config = dict(
    num_attention_heads=4,
    head_dim=64,
    init_std_qkv=0.0739,
    init_std_down=0.00874,
    beta1=0.95,
    train_tokens=222400000,
)
MLP neurons of a small language model. Each row is named by its layer, matrix (gate and up: input weights; down: output weights) and neuron, and shows model dimensions 144-239. Each number is 128 + 32 x the weight over its row's rms, rounded and kept within 0 to 255. Numbers have three digits each. A neuron's up and down rows have the sign that makes its largest values positive.
After each neuron's rows, "fires on" lists the tokens most often at its 100 highest values on Wikipedia text that the model never trained on.

L10.gate326:095133114151184108153185154148145142129123137093222155113119152080121070060093115162184126066120131094131134117190129119044152089191139102167150119078119077127164167134101111113106028167106145112162112102106141121130102145174141111140121145101146133119147161161126135145102142190152081141
L10.up326:139189104132092094157145194171094132152103124087148182139078161121135111092142085164173115139118149169174131072146108137140073135129153102136172103151185107120139142140160100144103132127114107170092193138130145101143138165086130108097162095089144062131093100107161132110110107088133131090
L10.down326:056057134122091137154101105133219184108102137140139123062143143176146143154137122177146145106166114128120095101136158149136072123121170095105140148128136177112102097129147104152161151199124163193139167182080154125137089141161071115120163111095157105088131152167089152090190098089121139100
fires on: "19", "20", "ag", " US", " Le"

L3.gate499:143179133169086148145085137137095161129150060158167136128116147123149098140156128134174103121123201171156134145077159165151108093121106143147132091136132199165148155070170094146139082096099117189118183123081108204164077162103121166088090158069126134133133124177068120077228123109137161156
L3.up499:149062106151132164067109144121125084136110099114129069097132182158120124070076164160154147137118108089154103128157070122129118133139099162102169086127131091131111069123151109142125165116153160125104150088135120184160041113149137099161166114057155123182104124086163191124157124142174109051
L3.down499:118124106103180148136114083143116167126156162078191121203080132142134107146147087087125137119086177206162135165131135139146110123129083100164160098110142122122156137086155118106125134138092123138120131108087183075078146082171110134121076132114107068121131111120147121180129122126137113130
fires on: "–", "="

L3.gate419:176121097197108135110162133152147138113127103097158175159071130064060122099148148064062149134203122142155166101125105168045121122165098152192119136099126091152163141159075078119149125103140133139125176134149136103101105111089107145129117126084140112151118123092132159089171099090141157138
L3.up419:128136131179131069110126097142111060182106133144166074103083159132157118078127134165045157102145125111106139133132112088132107175132101137147081137159133163142111123076102114108165177145137075170100159131157134144162086087135092056176183106077088107131129114161115095116156158115181131115
L3.down419:102099142092123130137037139110088119107155175135098151143149121094141161177116101123166084085144120176116103147189190140180104098170088118123138078111177135129115191150150159121137102136092103103142090177075117132130142167174159151131132123142149095073127145158127079153143104140153095118
fires on: "–"

L8.gate124:156102082165123118130147136115145112126161126108086130158152091147129126093072143106118109156035127104121184074145091125115129110122108187187173071093111121119163081116107135085113131166151210158116127131159137135171078191135158141120124177120174153185073165169083147171112135077103101130
L8.up124:149103186143079113158122120114115130089120158126130105086175071085139160176059121180174147145081139152105083135108120145154101122140130172124183136147132105097087067102095179174137152158145129150078104169109178143194155072081110164127092151162129125157118169126136093140184161105160150167
L8.down124:147161071133111086150081153115150088117096201147139132140153159157121150110116146057116098142083089093122098115110205110067125125161117125120182163138120152152103078098169080170126115097139111088146141111153133121039126094124151119086153149122131159142212141106155153137123159149116058065
fires on: " the", " The", "an", "born"

L3.gate353:121132135137150143172114081150122070131089180149112156139137075153139144171147127133104179071167116158082149146099191130128141109133134116104173114091091105109058096126157184164171141105090130069178129135085141132110112134110153067123112133134107106127151162167098065121104142129126134167
L3.up353:102172098166161138154150072117115189136170049145122111114123143186161145109153078147142147114122176157125140091132104076126156153088091104143130121121128110147184135164149090126114130136130155118102136137181124111102084137169123091150105109135161108102148135109151131118119107145144105141
L3.down353:149088184113078098094124153129136068109043175104102112139121130101096091168132175152114128103147108120147133123154153161092079096196150147122172148111112131128032121105136173167206159107128135116106103133107191114169206113105119126120103150125042146172148110139143092154082168120133143140
fires on: "ion", "um", "ale"

L10.gate337:024182095166143138161143062165091093068100126127128126079163070141133112144170118128089124168088117118096124136101157145097121141144097079121062148124113063110142138154069124124103130130129113145149103118143210116160138146153116145083102136134140124103155170110057149163136073145119175105
L10.up337:120185191108107161148155109111201231207147151107155144175084096093138076160098149161113156106112091129132145092099122091105120178083133128153121123182110113156123147143139110057135082125121104146183109073085190069112109143110114066189174121126117119168158117092136143118170143118147141113
L10.down337:135089083170095127192182106157113067104159124112137141126159068087165110114114112107098175112167130205173150182134131135137157133130149102089144149095139144131132148131140135162124112147159145165138118129149108126139088139121071047128138097120092139130091129130098133146161067151104144061
fires on: " ch", "Ch", "ch"

L2.gate683:142180108158090174147136142063071198117095139080130167119162154157146201142129166151123145150115118152167204114169143085165128158172130142108158140087155151132140139217071080127153125137134136128134118120121125116161086178151108141151161214090154140124095099129112111098091168072064219121
L2.up683:144135158127058083136175143135091103136105168118134134126189069152096160158131143197100145091183109156140146139109109174090129197141171163097097144090121168146121142135150143096176142096129152113115064136059105149176066108146105140107144123092054192158116136091132151091084131130110123141
L2.down683:111100094126169115056110083159188084170128093141085086113143144110135082074066124104114181099160098107127096109091155137105128099140089139166112152225105148176115127087143174171104094112117115093138131134128100145164225079109140111092094033181127139100118127145115119163198101132106127066
fires on: " The", "om", "h", "ary", "it"

L2.gate676:105074056118130089165147125050155159106068125112127090113153064142130172116118090092135108119130078131111171130117135103151129124125205133125130092171073151166132086111104159128182163105119179119113104141103157151107140139134066098165159152138159084196067170101172118124149176186114135143
L2.up676:132100108105086121098129093118121130131099143118138170126148055080165138119140079190167160202147137135117131099133178141163111167173128133098190153070143100117092058123141070114102153137154211143144141098164165134140130177084151097160120140078137156137079146099178154160107135142190172118
L2.down676:139168131116174129151172076113166096154115127146103086147109157208163117116128218063104087095102130154125102112125129102108077130101117144159093112166141145103175163092095126138083095107128039101112119140042106134156135100168139124103112118162041142119122146111110155136134122157086116138
fires on: " -", " be"

L2.gate455:142128092095147127145082106149112114127114164113084096095109190149128156105145171092060072075112175136141102168125220122138141112166093087086136166125113106154128204178135151122143125079099124123102106157158132128136188093217142097100142114161061150132101111146097151164140107136088149073
L2.up455:108157152137027150192126141156122164127178110149174047131128121107109095134106165173129052066141115167112060117202188129106167130161180148153133092089086100139121092129115103133148162114130070126139113142110130112136134106106132081139123086119160096150106150087125152137186080125139153172
L2.down455:142089132092176130094172149125116113085085169107066169106132147136169159123186153095112119147138170118174192149095094117214113067114130108150162172187122137110170177151140142128108080173136152140083147142098112197173092156102162150107102213132122160094126150130090131112111164159090144090
fires on: "ch", "ard", "vers", "acter", "ject"

L9.gate186:128176128143125140093130186118129141101137124158143149099098117141104112112187105101144174105136108068188160103097133120130163101113077130132119138123129188166163101132102147085120071071119110106175162100164101067135168139108179141053223139087158091105216068167088125098133127122137110110
L9.up186:140111126167161185149147127094129125205116111072073134095104150090058092160120123105094150162066140109169119203104155179093157137095132161118141133114114162133107106082123142109125125116106132146127152153135109125117090127132166149149165168179137142135155121158149125147111117082126128093
L9.down186:122119063111135077106033127116128110136095138159178141143113132110165175112117161131112116110191151126102085099136167044157172124139167123103139136158147140089154129088099103125136118077133092138168108106132129076128136124163156211166080123163109186107018154159125118068110111181122127075
fires on: "G", " G", "C", " K", "K", "T"

L8.gate35:105084111084137115121112121179058141135178082122156131113120105081101068184095078128163187103141107112088109150096105078168103077093128131117117163140143133103155082128155108135116056105058138145122089134206141110125163161160135105094104192163086142109138182101149021111088104103159090104
L8.up35:131179160119066117125093117093136173127137177147158193118166157087081107153141126149135141149175141109167195129153101096086220127191194127088152109144144110117115107057183132071130142172122059122179073134145125121116108154126136099107138142126149187169136068147133149127083113146123094098
L8.down35:107141163156111155053165090179149089107138201124186093074093103085059163106142151156143099088138130191120160100114132120175140145149146101115144140124067162096145177188167101152156149056110179151161123117102138134127125162163106164095090158149131159101085130137138038109137118154111093062
fires on: " C", " l", "S", " D", " reb", " s"

L2.gate98:125138143108153166139158183100123119151108131187139141124152082165155133138099101144062130135144161102111145121123117065128117090118088152085155145138149208122117113203167077165123144123144186121146136136140133146155148075115173136164130152126121096151120107138097166094102133083111143160
L2.up98:128074183106078071110149150098122137170105161195126124058159079100139097158127173094114114136166087131181124112119149136143126161050167098117132144126139146114088120136158144124106191113165138099130154094147125189139157144168146082149123069176081078145172138125152150135118207176161184136
L2.down98:105153096118114108030077098101125122092145142142136115134096095134144099056126152160121136086081132100129104087163122178136112118211161171177144085142153134156151111107117168159105108080128058151150109085119126100124092165124146108125118094103156158129087115173091125109172126140091118129
fires on: ";", " The", " Team", "The", "0"

L2.gate65:133110121191180060109134115148146136097061134129119074106143071171127111072140121149078105161119136119161101163180152206056099169111146142128135097121155143096125155144138138179132124130146115125081095115094091111114134101137160104123161110189174160107159125134144097097112065181146110145
L2.up65:186087165157162100077130161051110123127106130143156130095109134095128105083115156064147150181153111127121160110169138172108127147125142141160113172044123144126128161150103147125133101142118107119141084097109131145110050163077108129127122145120161144128145081140156099175097152104122139174
L2.down65:057113142103081102139118117144118104133178156120165179163161089161094173147111149183078130100123144133151108136094102102082159068166126106087189085230118099109153099112112093148119177114122149156087140163139140097124170122196134116167142090097086102163136137106120141078123139137127136094
fires on: "le", "alt", "eel", " Me", " Cru", " Air"

L10.gate690:119174081181143124221083141116126134150137133111127136139132128113181081094121075131085149097085169115117251129134147136178143147112141100112076124082085155094119149092121106139175027116125133109116136130084112102120090096150190136075131158133138116159123122180115161133182112160138150112
L10.up690:109138152080127124101104138158076148176106111142074191125091118084130152099155174166116142144103141151103118107168105146121108155154155183130146116134060137132142098125141148116108142102085174114148141130117174103132145123139118104095180132067096096146128158133138138126093185129149050102
L10.down690:148142153134107107154159125127146167149147101107124128061133113118151103194071140185127123160140123147117131098084138088084167088115077123135168122123128143133120125189121107148139176132091122180173119118230152151110114145142155126165132124102106117152137132147130099073146115109108127132
fires on: "20"

L8.gate505:091092164116079112123161189112106140102130132172128144146170181117113179103150156149128113120101142111154171106133071145159109129127090087100125134169109138123141158142096113106105141131157096076132108146141158091134159108112120155108207157116149173092104122178148167158116127093063213090
L8.up505:119114143200111085148147180156067155176149107150161153102103147116093120088164134123098140140118096187136182092088112091082072179107123116122124134033069095072119122124118148104090136112143111133123135117160116134164179155166090060143107138168129175143090107168187146052123117159118129065
L8.down505:138148168122147140123059116124202093068116113118115061165121107160109124100163142106154142087105129129085173183136109209197135081108090109093153167157235154144124143101160102123188155157134163173072151110078132178134112155125110093111072110045092135065163115125123128117143130090162179148
fires on: "19", " tr", " Club", " Type"

L10.gate627:169167087175180092133108186123165111094157051165117124156071111172151117081087194107092139101127123033160156096175126111111126142091074153110155076200142155081121174151125082131096100073136175143121176121175120092077132171110107129148106110084105115175131123143141134148117129091112146138
L10.up627:110122120171152137132159137169173083098152129157078117104177138063079129148101106146116133118111128167091104101117163125105147103205111096141101130143080167087125149070090099135099149137106170136074127197153097138190135108158063098137100168131140066123131075226139132136157141078098103137
L10.down627:141174155164100131142100125127136096153139152141136156086129082121138160120089134141151090162042120111097155134108164119126157072097145183123108097196133105165198149144172109168190130080114087139130092063102161138129181117142120157182107139138153136127144185084140095085125092157157144140
fires on: " the", " The", " entire", "°E", " final"

L3.gate80:097148091149114130124121147186145177117107155163096122157119084166130121169146132099104159092049058140123179093151161164181162139111100132159132128145199134081060108144098177203159152137081158111131143065152130083083122099152084102132071158164086158126172134137096151124095118157102090106
L3.up80:117093087110169140182120153144083170159175133166101136096129087159119080118157148098185118105148104193127102124134092147124150133110145080121161123093117139122155160127100108161072102127154158071151188108180143142116131139111087151115099126092152087127152111124168129143219102172153081144
L3.down80:127205150124131171043149115077166048142121112141097091196126172109124204112113139138058125147132174075114139119107138124151114125142116135121122138147185144142064099146149177122152228111095117159118115127071155130157121168159119118113125178124097135124114146132094126106034157104098194141
fires on: "um", "am"

L9.gate677:200109134130154137169122142104133192134115115064103136120127123107159050157194101153130151125127170061117113168131140167131154116181088082064091095133082100208127107133123148107094137097105158142111094144090120066137112154134145162120137171100139093107115131084091094111176094144148172166
L9.up677:142064061055092134168126101093100115143121147097180123110127184186084182110142164129118182124124161174120142176143158110137097112156160106109157094126122136150130139148164130099115124120168104120105176138166124109131131142120168091117150163166169133145158124051080147069135137116097089143
L9.down677:103105067164164133113144126099126131154216108165040097133131170082154112101111036194147125086150126114109159102125135090171100135121138151112050125126082156182108148121132132194079117163127099128127170075091132188099161180149111145130136109148121089129110143150097107160127091183129078122
fires on: " out", " for", " in", " g", " per"

L9.gate108:090191146137141170168139107144148140092081127123184136143126117090136126130137099141063142106092112164141131079165144139115136109162085109147177148117135182183149126120147155138093162127133145100122136117142128101072137151177147160079144128080206091149216112183076118168125104131142119121
L9.up108:128166128116148056145081152110078102175066155118069168138139136131153118150134113181156170188102129171141100195136151105128167111150182136130166071128181156170046097104145136150133116189142127115125079117131118133141206131159143105146155118139174120100163086147165194164163146188164111102
L9.down108:120103076137119147136147101145108141126210182141120110121068105143127165061131173106160097097127136097156111112093142088088152154101099136151112174090115079100169131148104111126128101123117143128158187095117145142109052101099126114156170116126136106153109176108123090098162140151112161152
fires on: " K", " Y", " G", " F"